python train.py --d_mlp=1024 --vocab_size=50257 --positions="rope" --rope_base=10000.0 --parallel_block=false --extras=["capped logits"] --init_std_up=0.0297 --init_std_down=0.0 --optimizer="muon_variant" --lr=0.0089 --beta1=0.95 --decay_fraction=1.0 --final_lr_fraction=0.0 --steps=7193
MLP neurons of a small language model. Each row is named by its layer, matrix (gate and up: input weights; down: output weights) and neuron, and shows model dimensions 48-111. Each number is 128 + 24 x the weight over its row's rms, rounded and kept within 0 to 255. A neuron's up and down rows have the sign that makes its largest values positive.
After each neuron's rows is what it responds to, as a language model described it from the Wikipedia text at the highest values.

L9.gate168 [113 100 125 114 131 166 145 105 107 136 135 154 155  98 119 138 136 104 115 103 104 169 138 139  62 148 147 160 105 140 117 141  69 136 135  93  78  96 126 157 148 159 103 131 118 124 134 111 131 146 133  88 132 117  92 121 107 134 136 123 121 147  94 141]
L9.up168 [ 91 124 123 148 153 151 140 185 130 137 113 189 101 121 114 153 170 108 153 108 125 150 134  81 115 102 105 131 144 103 153 129 107 117 124 126 139 136 124 120  99 154 138 153 135 115  77 156 105 146 137 133 136 152 166 115 109 126 148 144 128  94 171 188]
L9.down168 [127 140  98 156 130 128 128 137 132 159 142  67 159 156  96 134 131 113 135 108  81 152 114 126  84 134 171  98 123 142 166 133 142 126 120 137 126 131 108 116 105  85 127 117 106 102 150 143 103 134 131 138 140 125 147 106 141 127 140 111 124 128 121 118]
Sports competition name words. Words inside sports team or tournament names, such as national team, World Cup, Olympic, plus score dashes and pipes in results tables.

L2.gate455 [ 79 141 125 128 127 172 151 132 115 129 141 137 118 124 121 152 119 123 164  93 140 106 144 137 123 112 130 126 100 123 173 146 167 147 147 179 151 161 160 125  99 126 143 105 124 134 129 133 141 144 117  83 153 103 160 121 119 128 104 123 150  87 119 142]
L2.up455 [ 91 115  79 148 134 157 130 110 112  89 107 124 142 111 101 120 134  83 147 124  95 115 155 161 113 143 111 154 140 118 148 107 121 142 143 128 150 123 122 122 108 164 151 179 144 144  77 105 144 120  99 102 160 118 178 123 104 122 136 157 124 139  83 144]
L2.down455 [ 83 119  53 109 125 159 110 144 139 159 121 141 147 115 121 146 112  96 168 109 131 135 116 150 101 144 119 113 160 119 107 134  99 138 102  99 137  93 124 116 129 170 136 125 121 141 169 142 103 124  95  95 142 135 157 116 133 186  97 181 154 109  91 130]
International / world-scope words. Mainly "World" opening event or war names (World War II, World Cup, World Rowing Championships), plus European, international, nations and AUS/GER codes in sports tables; weakly, of, such, so.

L7.gate526 [105 112 118 161 144 139 184 102  98 135 103 134 186 132 145 152  97 116 118 128 123 149 115 142 129 147 162 122 115 127 149 164  96  84 120 130 150  93 129 145 109 134 156 153 111 136 143  98 119 180  81 146 133  89 109 160  80 135 134 125 124 130  80 163]
L7.up526 [136 146 172 103 157 115 196 139 130 145 149 104 162 150 113 139 109 108 146 113 138 122 136 108  95 139 152 119 153 133 129 164 126 103 114 152 140 103 147 131 115 135 166 122 140 101 154 101 117 156 107  78 147 103 154  95  95 143 122 122 111  65 118 118]
L7.down526 [150  97 152 126 177 100 178 113  99 126 134 133 169 134 119 103  95  81 125 103 153 153 103 122  82 131 158 156 124 111 146 135 113 125 115 145 128 118 107 126 145 137 143 169 153 104 121  93 145 153 122 113 126 113 115 104 128 169 149 147 121 115  68  74]
Sport or discipline modifiers. First word or piece of a compound naming a sport or field, often before player, event or coach: figure skater, Long jump, darts.

L7.gate777 [152 102 108 121 172 119 123 104 123 101 110 130 155 145 121 116  97 135 103 147 110 111 127 117 129 132 162 107 135 137 163 158 127  72 143 139 142 121 124 156 121 157 110 103 113 106  89 102 131 131 149 105 136 137 134 128 130 102 131  79 141 162 121 138]
L7.up777 [180 189  92 151 148 138 146  84 104 119 126  94 131  81 121 137 160 128 121 150 138 104 140 151 197  94 106 175 102 173 128 127  88  86 102 121 156 163 115 120 123 117 103  95 171 137 147 115 144 143 136 124  77 134 101 144 140 159 140 146 114 143  99 131]
L7.down777 [145 102  94 139 128 120 158  86  99  98 124 122 201 123 178 126  96 135 133 118  93 114 174 114 168 139 125 121 177 133 157  98 147 142 132 128  84 100 113 148 138 136  87 118 139 119  88  78 120 150 133 143 163 153 121 140 166 139 153  86 130 164 149 138]
Institution-name onsets. Function words or first words just before or opening a named organization, award, title or official body, e.g. the (Royal Astronomical Society), Royal (Commission), NBA (draft).

L9.gate305 [158  99 153 142 141 104 101 120  99 101 154 117 131 151 191 123 120 124  87  91 133 131  99 134 108 112  96 157 153 156 137 140 139 157 136 128 125 172 166 108 122 150 130 137 126 100 117 115 124  87  87 107 122 139  88  80 100 122 127  92  84 157 110 153]
L9.up305 [115  79 124  80 174 127  97 115 148  96  88  91 136 196 149 158 118 113  92 105 146 147 135 129 115 137 144 119 146 130 126 138 150 130 120 136 143 102 173  98 127 152 136  69 139 148 138  99 112 112 120 119 151 140 104 122 108  99 140 165 117 163 105 123]
L9.down305 [143 126 117 129 109 124 109 118 141 131 127 151 176 143 172 148 124 112  80  96 104 143 107 159  74 106 131 118  94  94 136  79 150 146  68 139 122 104 110  91 184 144 129 133 131  92 128  95 109 133  43 165 162 163 131 137  90 141 112 107 113 122 103 137]
Start of multi-word names. First word or word piece of a multi-word proper name or fixed term, e.g. Royal (Astronomical Society), San (Diego), Stell(enbosch), law (enforcement).

L7.gate629 [145 134 153 132 112  97 129 110 134 111 102 144 186  91 108 129 137 137  94 161 102 129 162 130  99 125 154 137 129 161 120 109  99 127 151 107 132  85 110 142 126 164 126 106 111 137 140 129 107 157 106 128 114 145 120 138 113 135 143 114 131 169  98 161]
L7.up629 [162 135 128 134 112 127 133 110 127 124 115 172 147 160 132 154 147 135 115 166 159 109 143  99  63 123 126 125 120 134 134 116 109 130 120 146 141 135 115 145 119 162 132 136 120 118 117 168 144 114 156 115 136 181 126  87 164 146 100 107 129 105 121 128]
L7.down629 [136 116 147 161 111 106 104 126 122 165 167 130 112 154 140 157 131 110 125 115 142 122 113 141 105 134  77 114  66 101 130 167 135 157 134 130 128 166 107  97 150 106  91 141  96 130 158 117 130 133 162  94 120 178 120 153 120 144 145 123 109 109  94 127]
Predictable phrase continuations. Word pieces or words that complete a set phrase, often in sports and biography text: U-16, under-16, plundered, "American football", "Illinois, the son".

L2.gate22 [111 172  97  88 143 113 138 134  85 139 118 149 121 124 122 124 106 118 115  93 136 132  94 117  83 125 127 118 118 118 159 123 146 122 115 128 144  93 161 136 138 127 120 104 142 119 138 114 121 134  96 151 157 138 148 120 109 156 184 114 112 111 103 132]
L2.up22 [135 137 122 125 136 102 132 112  85 145 136 112 102 120 118 129 148 117  92 129 104 133 139 110 114 178  99 146 124 124 115 120 152  99 141  97 164 115 120 102 105 150 127  94 139 119 132 153 112 145 108 139 133 154 118 165  60 131 146 104 148  93 148  97]
L2.down22 [135 146  76  99 137  59 172 141  99 132  93 159  97  99  71 127 104 130 101 131 119  79 119 141 111 127  91 122 131 153 144  79 138 130 132 134 131 135 151  79 126 163 133  82 120 121 138 122 101 162  90 142 117 152 132 112 107 120 175 136 119 129 157 102]
Sport and occupation words. Words naming a sport, instrument or role that describe a person's occupation, mostly in biographies and lists, e.g. football player, coach, trumpet, manager.

L9.gate331 [141 133 119 110 130 119 134 101  75  87 128 129 148 125 135 113 142 107  69  92 159 142 132 116 111 121 124 157 127 142 145 157 137 128 127 154 143  93 114 144 178 112 156 111 126 128 165 179 158 160 110 123 125  98 103 134 103 154 120 121 115 173  89 104]
L9.up331 [117 158 101 153 135 105 143 140  93 126 131 154 116 130 140 128 150 137 140 129 156 130 114  89  78 142 132 123 113  90 108  86 125 120 132 129 115 122  94 103 117 142 106 131 114 117  94 132 126 117 116  76 145 114 125 109 125 115 136 134 111 149 152 156]
L9.down331 [ 90 127 110 169 159 123 113 116 114 108 146 103 126 138 108 114 143 104 112 115 135 106  96 174 100 142 114 184 140 117 146 122 134 153 152 137 117  96 118 122 177 132 152 138 141  85 137 136 105 115 115 114 106 127 131 135  76 118 153 123 137 170 101 111]
Sports team and player context. Words in sports-biography text and sports stat tables that point ahead to a club, team, or athlete role, such as former, soccer, played, youth, and table cells.